From a checkpoint of a small transformer trained on Wikipedia.
Size: width 384, MLP 1024 SwiGLU.
MLP neurons of a small language model. Each row is named by its layer, matrix (gate and up: input weights; down: output weights) and neuron, and shows model dimensions 0-95. Each number is 128 + 32 x the weight over its row's rms, rounded and kept within 0 to 255. A neuron's up and down rows have the sign that makes its largest values positive.
A block is one neuron, or neurons of one layer that tend to fire together. After each block is what it responds to, as a language model described it from the Wikipedia text at the highest values.

L6.gate139 [143 127 113 133  99 114 150 125 163 127 148 168  77 128 136 151 151 169 122 153 149 133 139 102 102 144 133 142 165 140 156 121 106  65 134  94 127 184 114 113 188 163 133 110 143  90  96 163  94 104 127 176 178 149 145 156 128 190  98 151 115 146 172 119 142 137 122 192  77 139 120 127 128 205 119 114 158 161  93 116  93 111 124 119 132 151 132 119  83 125 107 141 192 163 142 178]
L6.up139 [113 138 146 132  92 145 125  96 149 117 122 152  99 179 125 124 149 177 134 158 144 101 127  80  99 178  96 125  77 126 120 141  92 103 130  99 147 159 148 142 211 172 135 159 151 116 138 141 146  80 133 146 148 187 134 148 121 137  97 139 151 138 173 138 143 161 110 128 137 129 153 160 171 203 194 168 165 128 142 108 174  85  70 133 155 137 110  94 131 109 152  90 147 143 149 158]
L6.down139 [100 108 106 163 156 120 132 155 110 134 138 108 136 103 118 144 121 114 158 130 111 141 118 149 128 144 107 108 136 114 154 137 148 130 163 170 104  96 129 136  97  63 135  94  92 137  79 115 139 157 120 103 146  31 167 105 149 119 148  93 145  99 119 172 116 130 139 100 174 152 133 114  94  70 121  78 154 152 128  98 107 112 183 113  96 143 107 139 103 138 102 103  96 103 149  83]
L6.gate349 [ 73 123 160 158  80 140 121  96 113 158 153  83 126 162  64 132 148 170 131 129 181 143  68 134 146 136 145 156 121 127 132 111 104 124  94 140 138 138 147 184 154 144 215  79 137 121 106  97 132 149  71 168  72 114 152 209  90 174 167 109 104 147 152 128 101 131 178  96 113 131 116 178 203 126 115 169 128 164 113 123 137 129 131 112 134 139 129 105  90 130 148 100  93 146 152 210]
L6.up349 [139  68 109 142 143 146 138 173 165 198 129 200  45 148 109  90  81 114 109  71 140 110 102  93 146 111 154 205 114 198 129 144 110 140 172 129 138 122 107 188 149 150 100 113 115 184 125  99 164 173 117  71 106 114 173 127 110 149 156 188 124  99 134 113 191 134 126 127  94  53 164 121 109 121 111 114 126 136  53 157 135 116 151  92 105 108 163 133 136 154 140 121 107  66 149 141]
L6.down349 [127 116  88 179 139 120 141 112 141 131 132 133  80  87 168 117 161 187 163 110 162 139  59 166 105 105 160 131 134 154 168 116 135 189  85 181  91 151 129 106 182  83  86  97  99 129  73 106 128 144 173 153 125 120 114 148 145 125  71 153 145 127 126 117 132 167  89 113 190 113 154 125 131 168 154 125 133 152 128 102 177 137  60  99 121  66 113 147 112 108 163  85 154 154 145 152]
L6.gate602 [171 151 115 157 129 151 116 103 135  68 130  77 107 132 101 147 178  97 108 115 133 152 155  90 138 116  90 172 108 167 122 131 140 110 104 124  90  93 167 179 134 145 148 129 155 136  89 158  77 108 108 139 151 150 108 102 155 145  80 152 128  85 155 139 157  62 161 116 127 144 141 154 136 111 147 127 221 132 155 105 137 162 165 162 109  93 114 109 155 118  96 134  85 119 182 125]
L6.up602 [149 127  94 138  72  86 125 138 165  94 138  73 151 171 179 165 130 152 124 147  66 142 136 143  63 142 129 115 112 123 140 101 132 126 132 136 136 124 142  58 138 184 136 108 207  92 156 127 107 129 109 169 150 163 198 143 175  85 174 135 155 149 134 163 113 176 188 114 113  95 111  65 157 111 127 110 157 138 144 103 150 119 103 129 138 141 129 115 106 134 117 130 154 100 166 145]
L6.down602 [146 143  65 146 116 153  94 117 139 111 182 120 128 177 146  74 137 161 136 135 130 103 131 157 164 175 158 174 114 128 180 102 181 121 148 120 158 123  94 108 163 162 167 195  86 104 117 101 119  72 126  97 171 167 146 147 209 141 201 136 172 127 124 172 180 162 204 103 127 132 123 116 175 124  92 101 100 129 158 102 117 120 108 144 120 180 102 135 117 126  95 130  56 101 150 126]
L6.gate657 [162 125 135 150  94 113  96 106 143 108  99  65 116 142 112 125  74  90 120 170 103 114  94 139 196  95 161 132 104 153 145  59 128 158 126  94 135  60 127 157 143 171 151 131 118 158 137 171 149 176 135 105 180 128 120 146  95 153 148  78 139  78 143 171 152 204 184 116 124 120 196 158 144 173 137  74 155 178 177 184 139 159 116 130 159 131 124  96 114 136 127 119 180 165 121 101]
L6.up657 [ 94  58 143 145 135  80 134  42  77  93 155 134 119 107 136 101 119 144 123 192 146 166  67 116  95 148 160 129  81 134 104  98 129 110 112 103 146 119 118  88 118  84 139 159 128 109 111  99 124  81 149 128 115  96 162 163  64 164 122  74 148  92 125 149 176  96 157 118 138 115 159 135  99 186 110 115 164 133 117 111 148  81 127 148 114  76 159 159 105 156  63 144 107 120 127  62]
L6.down657 [174 153  86 150 162 141 147  90  58 155 147  88 154  93  67 117 155 140 106  91 115 154 124 122 115 121 129 131 171  98  87 151 133 125  90 117 122 114  97 112 129 128 150  83 131 160  97 146 173 116 116 109 104 147  28 145 132 232 116 119 125 114 101 138 137 185 111 131  94 160  94  89 167 137 110 118  99 101 153 159 146 134 148 162 126  83  71  83 145 130 133 140 113  85 138 139]
Responds to: Qu word fragments. Mostly the letter pair qu starting or inside a split word, as in Quest, quietly, quarterfinal, mosque; also other word-start fragments (t-aping) and "and" joining descriptors.

L2.gate594 [153  54 166  98 103  71 138 103 102 122 113 102 102 146  86 166 200 171 146 130 180 106  58 137  95  68 110 159 146 219 176 102 121 110 128  73  64 131 149  85  57 135 146  56  89 112 139 179  92 135  79 163 145 121 135 143 120 137 152 148 178  83 139 122 164 200 120 113  96 126 174 117 129 124 182 123 162  95  99 133 156 166 100 144 120 175 150 113 116 143 137 106 120 167 191 134]
L2.up594 [153 125 143 148 118  74 154 150 101 141  95  63 215 149 173 126 104  77 132 121 137  74  85 138 137 175 179 128 150 134  76  96 157 119 120  64 108 135 146 108 152 198 107 117 134 139 166 200 136 154 163 167  74 109 104 110 142 112 168 174 148 120 113 173 114 149 165 138 141 117 171 175 136 147 178 105 149 138 143  76 139 141 118 124 136 130 183 151  81 130 164 109 102  89 118 141]
L2.down594 [164 111 102  84  71 126 138 127  67 159 126 118 157 151 160 149 117 130  94 142 130 109 144 107  73 105 119 141 138 108  98  71 128 121 159  41 110 129 179 109 129 129 140  81 131 155 131 126 160 199 145 166  92 112  99 130 101 185 163 148 156 131  81 134  48 110 130 117 120  84 192 121 140 180 126  81 117 153 133  22  61 118 154 118 103 100 180 145 109 124 124 169 117 102 137 111]
Responds to: Second letter of consonant clusters. Second or middle letter piece of a word split after its first letter or cluster, often l, w, r, u, n, as in Q-u-artet, K-n-ight, S-pl-it, www.

L5.gate53 [132 134 131 113  94 104 136 145 150  90 177 134  81 137 110 116 132  44 141 174 160 123 193 130 133 136 115 120  97 147  99 138  90 153 146 138 147 143 106 217 101 119 169 165 207 142  90 137 148 118  88  75 176 148 110  90 158 163 150 194 128 132 146 140 112 143  93 108 153 124 148 106 146  91 203  78 188 106 126 149 149 119 149 109  91  81 180 136 118 118 157  80 121 134 127 118]
L5.up53 [113 106 138  90  73 127 138 134  89 130 151  96  91 159 134 166 169 117  81 137 128 150 143 179 185 111  95 153 170 152 121 169 121 180 140 105  97 130 130 153 156 101  92 142 188 111 103 101 123 146 112 112 142  75 189  69 122 123 139 130  77 166 164 152 135 138 117 128 146 100 133 106 142 120 164 151 134 142 135 153 164 139 109 137  95  97  90 133 155 145  96 107 109 106 130  67]
L5.down53 [163 124 128 136 127 115  89 123 158 132 123 136 122  98 138 126 160 112 148 145 214 161 120 159 170 109 105 114 104 123 106  75 110  88 128 138 146 115  90 137 115 119 116 133 107 125 118  83 129 135  93  99  86 180 126 170 110 149 118 125 135 117 163 140 113 120  59 131 130 101 142 148 148  96 115 123 163  91 166 163 195 127  81 152  74  68 105 171  72 135 117 174 145 183 113 121]
L5.gate172 [178 161  95 170  97 137 140 134 119 123 155 187 143 153 133 145 223 123 120 170 168  87 138 142 149 107 108 185  84  97  90 141 128 131 180 105 135 187 103 166 187 115 140 109 163 103 161  74 148 151  77 134   0 141 120 144 131 144 131 157 124  76 159  90  97 124  99 144  98  96  87 124 171  80 166 127 139 129 139 121 137 211  13 128 148  97 131 174 141 119 135  55 132 138 129 104]
L5.up172 [104 161 115 123 121 112 152 126 143  98 121 128 100 127 134 125 201 186 115 154 195 146 107 145  74 170 157 132 119 118 158 124 112 175 128  88  85 114 119 116 238 144  82 131 163 128 118 125 137 155  67 175  17 189 107 156 120 153 134 116 120  99 104 150 121 138 145 121 164 118  71 170 196 113 143 146 165  67  94 141 109 120   0 161 145 114 118 147 138  80 126 137 122 146 137 124]
L5.down172 [139 102 139 113 150 126 109 136 116 146 128  99 118  86 135 146  41  90 158 116  64 166 137 117 142 124 140 101 209 161 144 128 141 137 132 125 103 121 157  98  90 132 120 153 127 150 101 181 126 127 181 150 251  40 153 104 128  64 143  79 127 118 134 148 104 126 135 138 135 136 154 143  23 123 129 100  85 136 138 131  95  83 255 116  94 175 120  92 121 160 113 125 119 104 118 104]
L5.gate201 [139 100 113  93  96 148 125 140 132 140 129 190 108 158 107 165 186 152  79 120 110 115 128 195  88 107 137 145 117 109 108 154 194 162 164 101 111 165 105 132 127 158 177 127 172 128 110 160 122 113  99 134 137 149 151 147 125  94 152 141 157  90 151 124 141 167 146  74  96  86 125 141 127 126 122 162 142 120 157 167 157  97 166 155  97 117 135 139 165 115 145 172 145 117  89 156]
L5.up201 [156 136 142 144  95 153 155 119  40 168 104 115 143 116 202 153 154 120 138 130 107 115 161 136 105 120 152 140 170 129 140 118 110 116 141 183  99 129 125 113 144  89  99  78 131  63 102 142 175 163  50 132 109 175 143 101 131 110 155 157 149 149 130 180 110  99 156 127  99 114 168 110 135 108 114 109 176 138 130 108 115 150  80 114 120 144  40 130 142 105 197 150 130 112  85 205]
L5.down201 [158  99 141 115 132 122 120 147 162 139 110  95 134 161 138 180 154 118 117 150 137 154 120 111 118 124 155 157 134  91 141 132 103 120 107 108 106 129 125 119 153  78  67 105 140 169 119 144  67 167  91 136 110 152 115 109  86 115 108 143 102 118 166 179 129 170 114 121 108 159 186 104 140 114  92  87 150 194 141 172 125 126  80 131  95  72 145  95 127 123 126 137  82 150  96 181]
L5.gate844 [ 88  85 161 117 136 150 162 157 168 185 157 164 126 111  99 146 105 112 123 114 108 133 152  80 111 173 153 164 101 148  68  99 139 119 126 104 184 130 131  88 116  81  99 132 126 106  82  73 170 128 159 179 112 101 131 130 158  91 138 156 182  88 144 146 144  82 145  88 143 109 114 139 151 136 112 122 165 139 141 131 140 147 107 126 126 111 129 162 147  87 138 175  66 163  54 129]
L5.up844 [131 102 116 142 126 110 120 197 104 130 166 161 166 171 154 123 147 104 143 176 127 104  94 127 174  89 140  86 141 131 146  86 128 127  90 115 146 158 139 185 148  92 111 146 131 119 132 108 136 120 107 167 125  68 177 129 172 122 133 100 138 179 145 154 120  38 140 126 181 102 152 158 140 122  71  72  86  79 140 101 178 145  81 132 139  95 227 155 152 115 154 118 138 130  85 119]
L5.down844 [ 94 121 151 137 154 143  92 149 113 162 153 159  71 146 124 107 121 131  90 128 118 130 160 131 145  50 188 133  84 191 144 117 107 136  91  93 131 124 144 129 153 161 102 115  83 139 171 126 123  90 103 120  92 117  97 140 158 131 104 151 124 146 138 103 147  68  88 101  90 157 124  95 179 180 124 159 110 171 119  80 126 154  72 163 133  98  71 137 116  99  95  90 177 158 135 130]
Responds to: Mid-word fragments in names. Short word-internal pieces in the middle of a multi-token word, mostly place names, as in Trin-id-ad, Liver-p-ool, Balt-im-ore; ordinary words also occur (Lieut-en-ant, pers-u-ading).

L2.gate729 [116 149 145 190 100 127 167 189  21  65 118 107 195 114 114 105 204 147 128 142 166 110  83  39 101 121 155 121 133 125 147 147 132  97 140 152  98 163  98 103 132 200 146 155 129 126 114 130 121 123 130 132 153 120 137 142 107  89 112  89 125 171 174 148 143 126 173  97 118  79 157  60 105 134 146 132 137 110 140 135 138 148 107  98 112 169 164 129 190  60 163  40 109 128  89  99]
L2.up729 [180 109 190 200 127 157 166 182 130 106 109  70 128 196 125  61 125 125 144 163 214 124 134  57 134 154 198  12  79 123 102 106 155 207 121 142  83 100 153 105 115 139 115  94 125 121 112  90  68 119 132 148 125 143 153 158 119 181 133 107 103 126 100  41 119 114 143 117 115 136 129  97 118 127 120 134  98 134 164 123 166  97 116 119 123 139 147 144 149 131 131 119 122 151 144 132]
L2.down729 [139 114 161 120 118 140 129 130  90 127  43 180 136 120 153 102 126 180 122 138 154 142 186 105 142 110 169 153 184 164 177 122 123  80 127 138  64 111 136 156 134 130 145 126 125 174 144 132 154 124 141 162 163 163 137  35  75  98 156 158 136 129 118 120 112 149 125 144 136 169 118 151 101 161  98 164 150 134 122 127  66 107 157 143 112 141 156 107 148 172  97 163 169 151 120  98]
Responds to: Word-completing fragments. Second piece of a word split after its first letters, strongest on "an" completing "ran" (ran for office, ran in a race), also "got", "wooden", "suffered".

L5.gate123 [119 131 120 196 146 104 137 120  83 154 145  64  94 160  93 146 180 118 136  34 138 126 156 118 151 163  91 123 143 178 173 155 146 150 120 117 126  89 171  98 141 124 114 121 189 119 141  99  98 100 120 111 134 179 124 108 146 143 131  89 179 126 114 102 121 113 176 123 131 180 169 140 136 151 148 201 115 117 130  67 135 123 118 155 115 138 140  72  95 122  89 160 136 136 155 194]
L5.up123 [ 87 127  93  67 212 103 128 143 139 161  97 134  88 134 143  96 160 141 139 107 132 121  93  87  85 161 148  85  67 122 155 141 136 185 164 120 183 157 132  76  88 105 211  73 125  95 101 139 131 126 101  90 152 101 114 135  58 160 190 140 153 107 123 164 119 122 217 129 124 133 132 126  72 108 139 151 173  98 161 158 151 164 117 141  78 158 128 179 153 102 123 135 109 186 103 118]
L5.down123 [137 167 103  91 140 168  86 114 106 155 129 100 131 154 115  80 128 154  76 110 149 135 181 107  90 153  70 104 161 140 158 168 160 156 142 147  75  99  98  99 127 110 139 163 119 124 139 102  94 135 119 142 104 174 115 155 120 127 142 122 129 175 201 112  94 187 232  80 151  83 150 111 188 176 154 166 165 154 126 129 129 136 156 176 158 135 121 128 200 127 139 139 164 123 137 111]
L5.gate297 [ 95 173 119 102 128 155 101 140 106 120 174 137 150 212 122 154 156 160 162 119 183 169 154 116  90 118 111 114 154 153 156 108 147  94 186 133 118  79 155 112  88 152 204 129  95 128 136 102 142 130 135 163 169 166 128 173 132  96 139  85 119 135  64  79  99 126 133 148 167 132 111 133  83 100 149 125 114 149 125 105 163 120 103 137 138 123 138 128 135 163  77 120 132  92 119 141]
L5.up297 [174 120 134 154  97 101 121 117 117 161 104  88 197 147 156 145  76  70 120 102 122 116 178 100 145 140 112 111 131  96 150 166  91 156 125 142  60  88 120 134 125  93 148 188 135  94 159  82 102 106 141 188 137 100 163 141 149 131 125  88 101 164 135  45  85 211 160  63 121  91 122 130 109 139 131  51  98 102 128 116 142 110  96  84 158 149 148 192 160 114 158 111 136 107 163  94]
L5.down297 [ 90 110 112  96 151 145  79  50  99 116 116 148  94 146 109 155  92 110 144 105 174 107 157 109 101 134 154 136 107 110 149 133 123 153  96 105 159 227 143 106 134 107 119 183 166 105 150 201 132  52 149 138 128 183 121 137 108 113 129 115 131 139 177 106 100 161 120 119 146  61 173  96 125 154 112 162 175  84 107 137  54 100 225 147 135 101 144  97 144 130 116 133 167 122 146 160]
L5.gate327 [165  91 120 112 103 109 122 179  56 178 145 103  88 126 144 106 112  95  99 107 145 102 169 102  62  66  98 142 147  93 133 173 151 133 164  78  94 122 104 141 118 138 127  97 154 163 102 104 149 125  88 146 129 188 110 123 121 112 154 104 125  63 150 139 156 153 117  54 190 146  83 140  79 107 164 139 172 125 143 149  95 149  74 122  98 192 120 150 113 146  78 105 167 104 131  97]
L5.up327 [113 145 112 146 188 185 144 135 135 152 175  94 130 111 101 103 129 165 100 149  91 189 131 112 141 128 176 152  70  92  95  96 133 166  64 138  82  54 127 118 177 144 146 116 109 108 178 156 110 148  87 153 122  92  59  84  71  69 122  55 121 110 137  73 121 113  86 142  80 118 135 109 132 157 158 167 119 123 120  98 111  96 133 123  75 154 111 115 135 149 172 131 141 154 119 104]
L5.down327 [116 187  96  99 171 148 178 131 147 158 151  83 135 169 176 141  86 129 132 107  92 214 231 114 142 166 150 103 112 175 123 157  80 124 139 113 103 121 101 136  97  97 138 115 178  90 120 100  78  83 109 101 183 134 129 165 147 107 133 115 108 131 162 172 113 195 114  95 125 119 150  92 115 201 129 160 106 104 160 147 108 170 140 169 122 151 124  63 171 170 143 163 139  96 113 179]
L5.gate969 [138  76  99 147 161 115 106 118 131 129 125 157 182 142 103 155  96  96 165 109 118 154 167 120  85 101  67  93 125 126  88 113 111 134 128 143 140 148 158 106 110 113  58 139 158 142  56 115 137 113  78 151 118 120  97 124  92 118 197 138 150  88 142 155 133 105  81  49 140  82  90 166  50 117 134 117 108  94  94 144  95 141 110  63  77 164 150 134 133 129  88 124 135  39 132 118]
L5.up969 [152 164  90 162 197 175 162 170 127 143 107 124 127 130 100  91 120 137 113 112 174 116 141 170  90 120 113  90  88  83 132 163 106 179 132 158 130 117  78 140 139 100 180 113 147 134 117 153  83  65  69 119 102 165 149 109  93 132  91 102 138 112 117 174 104 142 136 101 137 105  80 156 107 110 145 160 122  92 170 118 127 142 109 112 113 161 144 144 218 102 161 122  59 164  94  57]
L5.down969 [ 94 141 122 134 155  94 143 148 168 152 110 139 131  92 186  81 158 129 113 127  69 163 173 122 122  99  97 122 171 150 151 162 103 121 171 163  63 145 105 177 110 184  94 171 162  94 151  68 138 139 117 107 168 141 160 131 105 102 122  77  87  96 115 213  78 180 146  69 105 120  91 159 104 145 150 158  81 109 130 129 130 108 184  98 182 113 126 165 132 177 133 142 146 127 122 193]
Responds to: Finite main-verb endings. Inflection suffixes ending the main finite verb right after its subject, mostly -ed or -s, as in reject-ed, ident-ified, follow-s.